{"n_layer": 16, "d_model": 160, "n_head": 2, "n_kv_head": 2, "head_dim": 64, "d_mlp": 512, "vocab_size": 3233, "activation": "gelu", "norm": "layernorm", "norm_place": "pre", "norm_eps": 1e-05, "positions": "alibi", "qk_norm": true, "attn_scale": 0.144, "bias": "all", "tie_embeddings": true, "parallel_block": false, "init": "trunc", "init_std_qkv": 0.0341, "init_std_o": 0.0382, "init_std_up": 0.0341, "init_std_down": 0.0, "optimizer": "muon", "lr": 0.00284, "lr_mult_o": 2.0, "beta1": 0.93, "lr_head": 0.00758, "grad_clip": 1.0, "warmup_steps": 38, "schedule": "cos", "final_lr_fraction": 0.1, "batch_tokens": 32768, "seq_len": 512, "doc_mask": true, "train_tokens": 245400000, "steps": 7490, "dataset": "wikipedia_en"}
MLP neurons of a small language model. Each row is named by its layer, matrix (up: input weights) and neuron, and shows model dimensions 80-143. Each number is 200 + 30 x the weight over its row's rms, rounded and kept within 0 to 999.
After each neuron's rows, "fires on" lists the tokens most often at its 100 highest values on Wikipedia text that the model never trained on; "fires after" lists the tokens most often just before its 100 highest values on Wikipedia text that the model never trained on. A number after a token or word is its count.

L3.up385,178,191,215,141,247,122,176,218,193,224,233,186,238,203,195,213,225,257,123,107,255,170,185,209,212,224,196,194,219,231,162,208,191,220,189,233,176,177,209,196,243,220,195,218,184,182,181,222,175,183,185,227,151,233,204,190,167,181,160,164,209,136,223,207
fires on: "." 30, "f" 13, "um" 9, "ad" 7, "and" 6
fires after: " Br" 17, "r" 14, " St" 8, " al" 6, " gu" 5, " Gar" 5

L4.up359,216,148,192,244,171,212,227,231,182,188,234,202,221,117,207,204,167,174,181,204,208,239,246,207,246,169,233,187,215,150,200,162,228,209,208,174,199,170,223,226,188,141,245,251,259,217,221,237,211,176,187,188,210,200,196,197,180,199,205,208,257,185,197,201
fires on: "-" 65, "|" 35
fires after: "\n" 100

L4.up302,156,158,129,210,230,198,209,219,207,173,242,162,168,251,143,187,140,178,204,150,213,188,205,196,164,224,233,218,220,173,189,229,206,164,232,222,241,249,208,205,190,185,133,192,241,179,153,210,229,155,203,233,214,184,218,134,194,187,150,187,169,224,203,195
fires on: " first" 19, " second" 14, " cent" 7, "th" 7, " next" 5, " three" 4
fires after: " the" 40, " a" 12, " The" 8, " An" 7, " A" 4

L4.up304,260,172,189,182,187,188,198,209,175,200,205,216,237,211,183,208,227,172,187,210,182,173,203,273,173,209,259,217,133,213,232,178,204,220,185,206,265,200,210,191,219,222,169,223,222,254,242,168,235,186,226,207,229,232,220,209,200,189,265,198,186,194,220,220
fires on: "S" 53, "O" 12, "R" 7, "y" 6, "U" 6, "M" 4
fires after: " (" 34, " \"" 21, "\n" 9, "==" 7

L11.up104,232,186,198,201,187,204,164,179,241,186,218,198,185,258,200,154,211,227,141,194,215,156,207,170,187,228,218,197,219,270,204,225,220,190,171,164,201,223,197,200,196,161,184,217,237,190,169,232,194,180,256,231,210,204,239,151,181,185,203,155,206,208,168,160
fires on: "." 32, "9" 16, "5" 9, "h" 9, "0" 6, "8" 5
fires after: "1" 25, "2" 16, " A" 8, " " 7, " O" 6, "3" 6

L10.up181,192,172,249,240,213,153,201,182,256,199,201,176,212,220,224,222,247,225,191,214,232,204,234,195,258,179,233,103,206,205,205,187,201,234,179,188,233,193,211,192,204,183,220,251,204,226,226,156,189,147,174,182,176,161,186,159,159,188,183,231,205,195,212,230
fires on: "-" 22, "US" 10, "R" 6, "RA" 6, "ist" 5, "N" 4
fires after: "\n" 24, " A" 8, "U" 6, "E" 5, " F" 4, "R" 4

L10.up12,191,149,177,152,223,198,165,183,188,239,215,197,229,183,201,202,191,189,214,198,174,171,185,182,187,238,151,234,222,237,185,213,179,205,207,166,182,236,214,235,191,206,179,200,213,177,168,191,202,128,200,238,241,208,225,163,171,257,193,186,205,193,212,209
fires on: "0" 17, "8" 11, "9" 11, "7" 10, "5" 7, " However" 7
fires after: "2" 41, "1" 26, "." 6, " O" 5, " " 4

L11.up393,246,212,220,175,202,248,143,222,223,187,201,182,160,218,207,216,265,180,176,210,217,180,153,244,158,167,223,159,166,212,186,193,203,142,209,217,204,207,195,203,211,171,131,233,204,192,185,202,213,177,182,218,167,190,253,190,238,221,165,234,152,191,219,261
fires on: "\n" 96
fires after: "\n" 30, "===" 30, " ===" 18, "==" 10, "====" 4

L5.up269,199,148,186,280,194,196,164,187,226,189,163,192,197,195,196,197,203,173,203,200,211,194,221,203,236,222,155,189,223,192,155,212,196,197,223,142,168,240,240,154,203,158,238,250,225,211,256,238,183,207,155,179,187,139,181,242,185,213,157,162,203,140,218,167
fires on: "\n" 98
fires after: "." 75, " |" 13, ".\"" 5

L4.up84,247,183,258,202,173,242,187,206,154,200,245,188,159,187,168,222,202,165,206,200,158,210,264,312,159,235,217,156,254,223,154,192,208,178,265,152,213,181,242,269,176,208,160,191,208,162,199,200,239,170,172,209,165,170,200,206,227,189,234,164,168,245,269,197
fires on: "\n" 42, " The" 29
fires after: "." 32, ")" 14, " the" 10, ")." 7

L3.up291,259,195,243,182,214,226,228,182,162,255,174,207,203,231,200,192,175,226,204,236,255,235,196,205,209,199,215,233,180,169,205,184,231,222,235,186,209,158,224,214,165,183,190,209,218,165,202,145,174,255,208,186,219,138,217,223,174,176,178,180,217,138,165,221
fires on: "===" 47, " the" 47, "====" 4
fires after: "\n" 51, " as" 9, " became" 4, " during" 4

L11.up38,214,194,163,233,248,192,205,222,183,205,265,184,227,206,158,211,176,240,229,241,188,138,247,234,183,211,207,133,193,189,199,180,152,258,237,180,190,203,167,189,152,198,189,178,219,200,202,231,186,181,168,172,219,218,201,190,191,194,196,193,222,193,209,206
fires on: "-" 64, "\n" 16, "St" 5
fires after: "\n" 45, "." 10, " Al" 4, "," 4

L10.up478,219,246,221,171,191,158,174,171,166,183,192,191,207,238,191,191,252,244,153,220,203,231,188,162,230,223,218,178,215,229,206,187,235,222,217,224,293,186,199,178,220,225,153,169,248,203,246,184,210,183,142,219,173,151,242,234,197,206,217,176,263,152,192,189
fires on: "1" 69, "2" 8, "9" 7, "0" 7
fires after: " " 61, "\n" 13, "1" 12

L6.up256,215,227,222,204,223,214,149,176,221,218,212,201,152,156,148,185,212,197,193,168,183,198,213,200,170,221,209,225,272,271,263,151,176,250,270,190,233,200,207,200,213,171,165,148,211,224,218,195,190,232,151,120,167,205,188,222,199,242,211,185,186,219,165,225
fires on: "en" 16, "at" 13, "ac" 7, "is" 6, "and" 6, "t" 5
fires after: " an" 21, " R" 14, "i" 12, " r" 8, "u" 5

L12.up265,240,198,185,209,239,188,170,222,189,191,194,192,179,224,172,218,168,190,271,261,196,194,181,196,230,183,198,187,231,179,154,241,213,193,194,223,229,202,213,181,172,202,199,204,137,222,186,208,163,233,225,226,254,235,264,194,212,203,198,157,196,189,115,189
fires on: "0" 24, "2" 21, " re" 12, "p" 6, "ig" 6, "–" 6
fires after: "–" 22, "," 14, "0" 13, " to" 7, " Mich" 6, " sup" 5

L8.up429,221,261,219,186,209,196,241,223,136,159,193,142,217,122,202,174,162,213,184,205,190,154,180,219,218,217,179,154,224,163,259,204,200,188,157,184,174,209,163,207,198,195,191,260,180,191,249,190,205,193,206,230,199,253,200,187,180,191,177,260,167,221,190,180
fires on: "7" 23, "6" 14, "4" 9, "8" 9, "3" 5
fires after: "9" 50, "8" 13, " sh" 7

L5.up465,172,202,219,232,183,232,182,212,240,216,192,223,217,166,159,238,223,223,251,266,178,204,228,265,191,179,179,184,197,245,161,220,232,169,238,160,205,170,169,215,232,191,225,185,234,182,213,200,218,187,210,179,157,179,209,225,200,183,252,184,195,144,221,185
fires on: "at" 17, "ad" 14, "al" 9, "i" 7, "a" 7, "ep" 7
fires after: "o" 19, " se" 9, "lo" 8, "le" 8, "he" 7, "e" 7

L11.up345,219,226,225,194,225,199,183,236,177,168,196,198,235,189,198,212,175,174,154,185,165,209,232,260,158,202,192,180,211,210,147,236,200,231,182,171,188,232,209,242,179,157,255,236,211,208,179,239,154,184,141,174,119,250,192,215,187,233,196,226,270,241,165,200
fires on: "1" 19, " by" 12, "5" 8, "4" 7, ")" 6, "2" 6
fires after: "9" 20, "0" 16, " " 11, " Preceded" 6, "–" 5, "8" 5

L6.up356,211,181,276,226,207,193,181,186,206,195,253,197,238,233,182,184,256,170,198,223,185,185,177,213,216,214,204,164,187,180,174,168,229,238,199,215,288,213,212,170,208,182,207,210,221,181,209,195,220,194,180,208,169,202,186,161,201,231,197,214,257,159,182,247
fires on: "-" 67, "|" 19, " |" 13
fires after: "\n" 86

L9.up304,135,185,202,213,166,187,236,212,194,160,187,200,221,216,233,167,183,205,206,137,207,223,218,148,176,196,238,149,260,192,187,232,225,222,259,181,206,223,158,226,200,215,218,173,162,216,252,167,224,214,182,194,235,218,220,201,232,216,197,191,203,266,222,209
fires on: "2" 40, "9" 16, "0" 12
fires after: "0" 44, "1" 15, "–" 9, "9" 5

L4.up392,224,151,195,248,269,226,213,227,217,137,238,170,208,168,214,197,242,223,210,232,189,227,217,208,199,194,249,170,191,202,152,169,217,188,180,175,219,212,209,157,258,139,114,257,214,215,203,195,213,222,196,206,159,239,231,205,138,236,185,182,192,146,210,188
fires on: "=" 42, "|" 31, "-" 24
fires after: "\n" 99

L3.up436,204,199,171,204,175,167,187,219,278,152,165,180,246,192,155,232,173,219,186,194,177,217,232,212,204,230,205,246,198,187,181,198,231,148,207,176,202,192,227,191,202,221,247,220,206,203,190,192,216,251,208,234,171,211,128,154,221,224,188,174,221,200,236,144
fires on: "6" 22, "4" 17, "8" 10, "7" 7, "i" 7, "oc" 5
fires after: "0" 14, "2" 12, "3" 7, "4" 6, "5" 6, "8" 6

L3.up252,171,196,208,228,166,206,198,145,229,226,295,192,220,228,206,208,230,189,131,205,197,229,180,249,159,212,186,173,215,190,196,198,208,163,182,184,179,286,171,171,137,199,207,209,252,192,238,243,147,177,202,206,264,209,236,185,201,209,208,222,167,185,197,173
fires on: "ic" 22, "od" 12, " Sc" 10, "osp" 8, "." 8, "ood" 7
fires after: " M" 25, "M" 6, "ish" 6, " H" 5, " B" 5, " W" 5

L4.up14,232,200,222,173,215,209,157,231,206,218,189,175,191,261,219,206,237,172,176,284,199,209,234,208,172,288,169,199,256,186,153,161,179,232,196,181,227,158,213,174,253,209,193,183,182,218,195,214,192,141,179,210,190,175,193,237,213,201,201,171,188,175,206,179
fires on: " " 43, " this" 5, " April" 5, " his" 4
fires after: " the" 35, "In" 11, " between" 8, " By" 8, " by" 7, " In" 7

L4.up256,163,217,197,259,176,205,169,168,169,183,157,170,194,153,220,218,229,202,210,190,231,235,246,190,216,177,182,194,212,177,232,206,205,205,167,189,200,170,148,252,218,173,187,216,219,187,260,270,252,175,210,166,201,176,198,180,140,243,194,191,214,178,195,134
fires on: "-" 45, "ad" 16, "==" 10, "f" 4, "is" 4
fires after: "\n" 47, " Le" 13, "History" 6, " D" 4

L6.up155,180,181,209,257,186,182,209,278,222,248,202,204,209,171,212,217,186,179,221,227,183,240,189,162,214,200,191,240,230,143,166,273,230,232,198,202,118,216,175,203,219,200,153,199,231,183,266,226,173,215,250,228,133,204,150,269,197,239,215,197,223,195,206,157
fires on: "9" 29, " where" 19, "0" 15, "1" 11, "ans" 7, " following" 5
fires after: "1" 30, "," 18, "2" 15, " K" 8, "0" 8

L5.up370,224,242,216,178,184,239,135,180,228,239,240,199,206,206,207,241,189,232,224,211,203,157,253,218,165,207,270,230,227,231,186,197,193,167,247,246,138,192,220,137,228,218,229,164,204,138,195,125,236,227,175,222,143,214,196,186,170,217,225,173,199,129,203,176
fires on: " |" 34, "0" 31, "6" 10, "7" 6, "1" 5, "2" 5
fires after: "." 69, "0" 8, "7" 7

L10.up485,177,177,194,181,205,231,162,181,217,169,188,149,187,231,140,267,217,205,226,171,165,265,175,183,165,147,183,164,171,233,152,223,184,137,218,210,196,241,254,139,166,190,180,155,242,184,190,188,195,208,202,183,242,208,205,204,213,212,177,212,185,134,246,166
fires on: " " 99
fires after: " the" 28, "." 19, " a" 9, " -" 5

L5.up41,202,188,199,179,209,237,241,204,216,184,202,165,218,170,246,179,170,221,242,243,216,191,191,250,170,184,217,177,180,205,218,145,170,167,177,208,202,196,217,178,268,182,159,233,187,212,209,230,169,195,232,207,155,256,256,195,239,126,201,182,257,244,174,234
fires on: "|" 24, "S" 10, "fess" 9, "ing" 7, "c" 7
fires after: "\n" 31, " cont" 13, " ex" 13, "Pro" 5, " result" 4

L4.up165,166,175,174,190,157,206,145,237,207,252,209,211,195,178,243,142,195,183,193,173,188,227,204,203,260,236,176,188,247,244,154,233,171,215,229,186,170,181,196,208,179,132,132,189,256,178,205,217,218,204,218,215,233,194,174,205,236,156,218,169,226,208,181,236
fires on: "ank" 13, "r" 11, "ir" 8, "ild" 7, " of" 7, "op" 7
fires after: " inst" 12, " b" 12, " sh" 9, " st" 8, " mark" 5, " member" 5

L5.up138,154,167,220,241,221,157,213,203,222,211,216,199,180,255,159,237,197,229,201,219,255,226,163,169,207,201,182,236,176,228,190,158,209,170,174,203,153,236,214,199,141,175,169,217,242,177,208,238,207,156,179,246,177,185,201,164,270,230,165,182,245,172,170,212
fires on: "8" 43, " first" 11, "born" 7, " June" 6, "9" 6
fires after: "9" 34, "1" 9, " (" 7, "3" 7, "s" 6, "E" 5

L4.up500,210,192,143,156,157,215,221,142,174,214,248,153,208,225,232,189,171,180,279,167,200,257,170,200,175,183,172,246,221,224,226,202,151,206,236,179,145,195,181,151,194,163,200,163,227,199,192,219,247,231,187,233,204,197,201,182,260,185,181,197,158,176,160,248
fires on: "ost" 17, "le" 12, "E" 8, "s" 7, "oc" 6
fires after: " c" 25, " C" 19, "C" 14, " comm" 4

L10.up332,141,227,215,200,204,209,178,195,183,208,237,199,235,191,215,204,230,211,216,168,246,182,225,131,198,216,193,243,228,204,179,216,253,218,184,205,222,160,206,205,172,212,198,217,213,190,202,181,236,159,148,213,237,160,208,182,192,226,192,184,291,198,165,229
fires on: " —" 30, "2" 15, "0" 9, "3" 8
fires after: " |" 30, "′" 27, " " 17, "," 6

L10.up403,257,140,191,206,230,208,229,212,166,187,241,259,207,220,225,212,194,201,160,164,181,228,235,226,266,224,127,211,227,214,230,236,239,182,157,215,210,226,209,209,146,206,153,185,191,181,216,184,180,174,179,230,206,239,219,196,200,154,149,205,198,164,182,230
fires on: "4" 15, "1" 12, "8" 10, "6" 9, "9" 9, "5" 8
fires after: " " 50, "–" 12, " |" 10, "1" 7

L12.up269,210,222,194,144,221,206,155,284,246,205,198,165,190,158,208,161,194,206,192,242,183,172,278,206,185,136,188,169,210,205,246,215,195,201,158,204,211,230,235,200,214,210,235,225,231,188,212,245,221,220,213,196,207,201,199,144,200,148,208,154,210,195,234,239
fires on: "0" 78, "ame" 4, " name" 4, " U" 4
fires after: "2" 78, " |" 5, " N" 4

L10.up479,180,221,163,175,218,184,206,259,210,230,200,216,234,167,207,174,225,180,214,232,256,228,243,217,186,216,182,170,233,198,205,190,253,172,204,212,252,199,201,237,186,196,187,167,220,197,201,204,191,168,221,220,218,219,157,167,188,171,142,244,184,197,220,205
fires on: "1" 54, "2" 10, " qu" 4, "ir" 4
fires after: " " 50, "–" 8, "-" 8, " sp" 4

L12.up332,203,186,226,152,198,228,197,186,195,231,207,231,131,178,213,167,201,163,159,171,219,222,177,156,178,166,218,181,226,167,232,197,190,256,243,202,206,198,167,212,193,199,197,175,259,208,222,151,157,212,180,167,226,269,258,135,231,156,226,169,219,235,183,188
fires on: "0" 13, "9" 12, " A" 12, "8" 11, "3" 11, "2" 9
fires after: "9" 36, "0" 16, "ebsite" 5, " T" 4, "8" 4

L3.up303,192,214,211,166,171,236,170,190,203,155,195,215,173,164,232,198,199,208,252,212,196,211,195,204,219,195,174,245,194,219,241,239,204,146,210,155,214,207,196,209,173,226,189,133,203,163,183,214,234,185,175,225,189,186,180,259,164,196,187,198,220,171,185,186
fires on: " |" 75, ";" 22
fires after: "5" 14, "8" 13, "6" 12, "4" 12, "3" 11, "9" 10

L11.up478,245,180,204,243,243,171,190,257,212,231,229,253,169,232,207,219,223,167,251,189,215,232,200,188,159,193,192,210,198,136,183,215,219,185,264,206,206,206,199,192,190,176,230,185,216,185,201,170,226,140,160,172,191,186,218,193,189,191,174,225,209,183,210,165
fires on: " " 32, "9" 25, " (" 7, "–" 7, "0" 4
fires after: "1" 25, " |" 18, "N" 8, "|" 6, "0" 6, "5" 4

L4.up205,170,177,197,212,222,213,183,200,188,196,167,176,138,216,186,181,257,186,202,252,209,205,219,212,128,267,237,179,229,216,253,231,219,207,136,227,236,204,195,192,217,149,168,212,207,218,230,169,245,180,197,182,131,183,250,263,207,194,189,191,202,218,178,232
fires on: "est" 21, "ar" 15, "ong" 11, "er" 11, "oss" 7, "ur" 6
fires after: " l" 18, " L" 18, " larg" 10, " r" 5, " f" 5

L5.up39,246,218,211,183,166,215,178,211,222,161,203,185,217,181,163,200,228,217,260,185,195,191,223,115,221,147,180,165,228,217,220,242,168,173,191,209,131,183,213,195,192,214,237,131,229,189,202,194,192,221,210,192,195,130,200,184,220,197,222,190,188,264,193,230
fires on: "\n" 97
fires after: " |" 86

L12.up4,234,184,188,193,272,150,163,195,215,285,194,197,183,237,235,232,184,216,185,193,239,151,133,184,180,136,189,206,231,193,234,194,223,214,210,206,236,179,222,217,200,211,200,226,206,142,241,249,215,204,200,174,234,234,205,208,216,188,202,184,219,207,216,175
fires on: "===" 38, " " 35
fires after: "\n" 40, " January" 11, "." 8, " |" 4

L4.up456,208,179,230,199,132,212,146,183,209,166,220,225,235,200,206,150,198,206,198,180,222,187,269,216,222,174,181,165,186,221,171,184,212,200,246,253,219,206,249,170,224,221,150,164,231,182,202,289,210,179,223,198,253,180,205,210,227,242,126,189,182,173,182,199
fires on: "\n" 99
fires after: "." 79, ")." 10

L11.up17,182,206,207,231,196,234,174,170,160,147,159,204,174,219,152,225,176,233,203,160,246,218,143,179,234,207,202,195,208,204,198,221,176,219,204,215,186,121,246,183,163,209,237,190,241,206,222,229,218,204,185,172,272,241,207,227,205,173,181,159,181,165,205,198
fires on: "-" 32, " a" 23, "|" 15, "ef" 4
fires after: "\n" 47, " as" 9, " is" 8, " St" 6, " became" 4

L5.up392,217,179,233,179,145,234,193,217,210,181,207,235,200,165,174,203,220,193,182,228,205,201,224,204,211,198,236,227,201,170,233,228,197,198,199,162,135,245,209,180,180,185,201,200,240,165,205,249,218,218,168,175,204,187,220,154,201,177,173,144,214,181,289,173
fires on: "===" 59, " the" 38
fires after: "\n" 62, "ing" 7, " for" 5

L5.up489,228,201,182,183,226,211,188,182,169,196,189,208,216,237,187,195,211,204,186,191,168,179,151,157,178,194,225,156,198,175,185,219,167,217,145,159,210,231,222,158,212,186,222,178,189,230,246,259,160,141,174,265,182,219,245,195,190,210,199,205,221,203,245,275
fires on: "ver" 11, "uk" 11, "8" 8, "9" 8, "t" 6, "vers" 6
fires after: "1" 20, "uz" 10, "os" 9, " " 8, "ol" 6, " o" 6

L5.up440,191,199,200,249,144,233,233,193,194,181,204,204,241,230,150,210,207,198,227,208,158,215,244,188,229,188,179,151,145,132,221,146,189,136,197,211,184,210,221,236,250,159,190,191,235,208,241,243,246,240,199,226,214,213,171,183,162,192,175,177,237,229,184,167
fires on: "\n" 92
fires after: "." 48, "\n" 31, ".\"" 6

L12.up267,192,214,224,213,226,268,214,146,188,183,208,202,188,270,231,167,251,238,210,237,165,148,242,210,179,167,173,192,208,166,172,178,247,231,143,207,181,188,205,212,203,208,151,152,175,154,174,202,161,184,192,201,167,198,209,215,175,192,155,210,211,193,182,213
fires on: "0" 16, "." 12, "2" 11, "8" 7, " " 7, "9" 6
fires after: "9" 20, "." 19, "°" 15, "0" 10

L5.up361,158,188,260,234,212,160,176,189,172,233,148,161,233,220,152,240,209,213,126,193,260,258,249,196,215,187,183,236,181,196,202,203,223,208,191,130,188,184,213,226,175,222,223,132,177,192,206,147,220,251,211,240,199,193,184,179,214,192,169,214,189,195,185,176
fires on: "r" 40, "e" 13, "al" 12, "am" 12, "ar" 4
fires after: " St" 18, " M" 15, " K" 15, "G" 6, " C" 5

L3.up27,160,202,224,207,194,182,172,249,177,204,235,186,245,210,191,118,229,212,147,172,218,255,244,219,204,205,168,193,179,234,181,197,181,190,214,164,231,229,203,154,265,185,188,224,200,214,196,158,234,217,135,168,203,198,164,202,216,242,180,183,229,186,211,212
fires on: "un" 32, "ae" 15, "ib" 6, "at" 5, "or" 5
fires after: " g" 16, " G" 13, " arch" 9, " B" 8, " p" 7, " sc" 6

L9.up506,162,179,198,197,268,212,190,207,240,172,235,193,265,184,223,181,228,188,197,176,195,231,243,235,223,235,238,183,198,187,193,195,210,183,212,180,218,250,179,217,205,174,188,196,210,183,191,205,130,235,139,240,160,199,133,214,209,218,183,239,195,198,166,242
fires on: "5" 25, "6" 17, "4" 16, "2" 11
fires after: "′" 14, "," 12, "5" 11, "0" 9, "2" 9, ":" 8

L6.up81,221,198,203,207,156,189,191,226,142,241,209,191,196,164,183,221,206,225,189,229,167,201,206,179,169,180,230,161,235,191,144,197,218,227,210,208,184,250,167,236,208,185,144,227,149,196,205,221,153,179,213,259,179,221,172,191,227,113,185,247,179,119,231,172
fires on: "e" 35, "3" 15, "1" 11, "ra" 10, "R" 8, "0" 5
fires after: "-" 27, " " 11, "–" 10, " K" 9, " d" 6, " k" 5

L4.up380,233,247,201,190,161,260,191,168,198,264,178,193,214,205,158,233,249,221,113,155,217,212,242,201,169,140,254,203,163,190,213,206,182,220,171,205,200,178,214,195,221,191,155,226,209,186,189,198,189,173,188,237,210,168,284,247,249,209,191,213,170,213,228,218
fires on: "w" 23, "l" 15, "b" 12, "j" 12, "k" 8, "m" 7
fires after: "-" 16, " (" 14, " \"" 9, "in" 7, " G" 4, "/" 4

L10.up169,236,227,186,170,166,205,191,167,235,171,193,137,228,230,190,222,229,202,207,256,240,187,232,185,154,216,217,186,213,250,150,225,170,186,274,216,191,223,226,134,223,209,157,180,215,159,176,273,236,247,200,198,210,227,182,262,227,196,191,203,211,226,229,201
fires on: "1" 20, "3" 18, "2" 17, "0" 9, "5" 7, " " 7
fires after: "." 47, " " 21, "1" 4

L10.up96,228,295,164,200,167,224,172,217,207,186,179,204,186,218,141,187,206,148,201,238,170,249,245,170,188,186,202,178,212,221,132,246,205,167,158,194,180,166,196,181,217,216,178,186,204,186,163,286,217,225,171,154,236,180,177,242,155,165,188,201,244,229,169,193
fires on: " " 100
fires after: " |" 47, ":" 17, " the" 11

L4.up151,198,194,144,201,193,155,183,196,215,165,196,181,173,192,185,203,189,208,250,236,222,179,252,170,182,195,224,201,173,179,196,226,234,169,225,204,161,236,180,205,207,174,221,230,275,173,222,160,231,176,196,146,185,189,228,209,191,205,220,175,174,167,205,181
fires on: "==" 99
fires after: "\n" 99

L3.up32,198,222,198,175,250,160,129,203,175,221,202,199,263,203,224,201,205,198,202,163,221,150,205,219,251,120,162,222,179,243,257,222,253,223,154,205,184,200,256,169,222,201,212,225,197,188,164,233,264,196,159,213,209,160,175,187,213,240,236,228,211,195,188,248
fires on: "r" 12, "arn" 9, "re" 9, "ons" 8, "mer" 6, "en" 6
fires after: " sp" 11, " mon" 10, " com" 9, " sc" 9, " ag" 8, " e" 7

L10.up466,201,233,222,188,212,221,175,160,193,206,201,176,229,158,167,201,174,162,187,213,207,224,147,220,130,182,252,278,231,189,201,222,175,210,253,121,235,249,195,190,212,185,191,153,206,129,187,241,194,190,207,213,182,239,178,211,214,209,244,198,219,211,220,217
fires on: "5" 19, "0" 14, "3" 13, "1" 13, "4" 11, "G" 10
fires after: "6" 12, "0" 10, "9" 9, "5" 8, "7" 8, "8" 8

L5.up309,222,197,206,208,236,186,194,207,219,208,239,162,161,214,148,207,204,245,148,187,198,204,237,156,226,282,195,210,203,185,175,183,188,216,230,220,258,199,164,186,223,215,220,199,202,214,252,186,190,196,157,114,180,256,178,159,154,185,207,205,219,203,164,198
fires on: "." 24, "ost" 8, "and" 7, "it" 7, "an" 6, "at" 6
fires after: " L" 24, " B" 11, "r" 8, " M" 7, " Br" 5, " Gl" 5

L10.up411,240,135,196,169,178,184,250,214,169,174,221,213,160,222,215,151,183,246,164,205,209,236,224,181,219,216,196,171,187,188,188,192,252,227,187,167,266,185,193,210,215,171,203,162,146,178,233,212,208,170,177,203,194,226,228,203,179,129,145,177,233,167,216,233
fires on: "0" 29, "2" 14, "1" 11, "8" 11, " " 5, "." 5
fires after: "–" 28, "0" 24, "9" 11, " " 7

L9.up325,149,194,153,201,210,182,193,176,192,193,225,272,179,183,223,139,164,192,206,195,225,177,142,212,212,193,195,203,221,158,237,208,146,208,253,244,205,194,171,204,197,149,238,182,234,200,210,158,148,199,184,234,235,232,193,207,181,199,178,137,161,209,187,137
fires on: "3" 22, "0" 15, "5" 11, "A" 5, "6" 5
fires after: "1" 32, "2" 15, "3" 5, " N" 4, "4" 4

L12.up472,230,148,259,199,238,143,195,206,202,167,214,249,246,232,176,205,191,177,214,225,184,193,204,188,128,172,216,215,199,168,205,180,150,223,191,138,222,196,203,204,184,135,248,197,238,145,217,181,199,226,218,188,229,207,193,226,205,233,189,238,182,251,159,183
fires on: "8" 15, "9" 13, "2" 11, "0" 11, "le" 10, "7" 6
fires after: "9" 50, "0" 8, "8" 6

L8.up84,226,169,197,155,206,163,243,205,211,162,251,203,199,200,172,234,255,246,198,259,143,261,249,149,204,206,192,210,177,182,260,171,171,190,184,170,180,205,201,205,233,193,204,285,223,196,255,215,164,180,208,185,199,184,199,207,201,208,178,187,223,188,194,191
fires on: "1" 23, "0" 17, "8" 9, "9" 7, "2" 6, "3" 5
fires after: "–" 54, "0" 17, "2" 5, "1" 4

L12.up268,187,214,181,191,198,230,236,187,218,190,207,187,257,171,191,206,218,160,224,208,192,166,231,203,226,209,191,145,183,242,169,191,226,192,183,145,241,225,208,174,207,216,191,207,234,209,214,184,269,196,256,181,255,161,210,185,182,193,190,186,250,160,195,194
fires on: " " 72, " At" 6, "D" 5, " the" 4
fires after: " |" 39, " on" 29, "." 6, " On" 6, "==" 5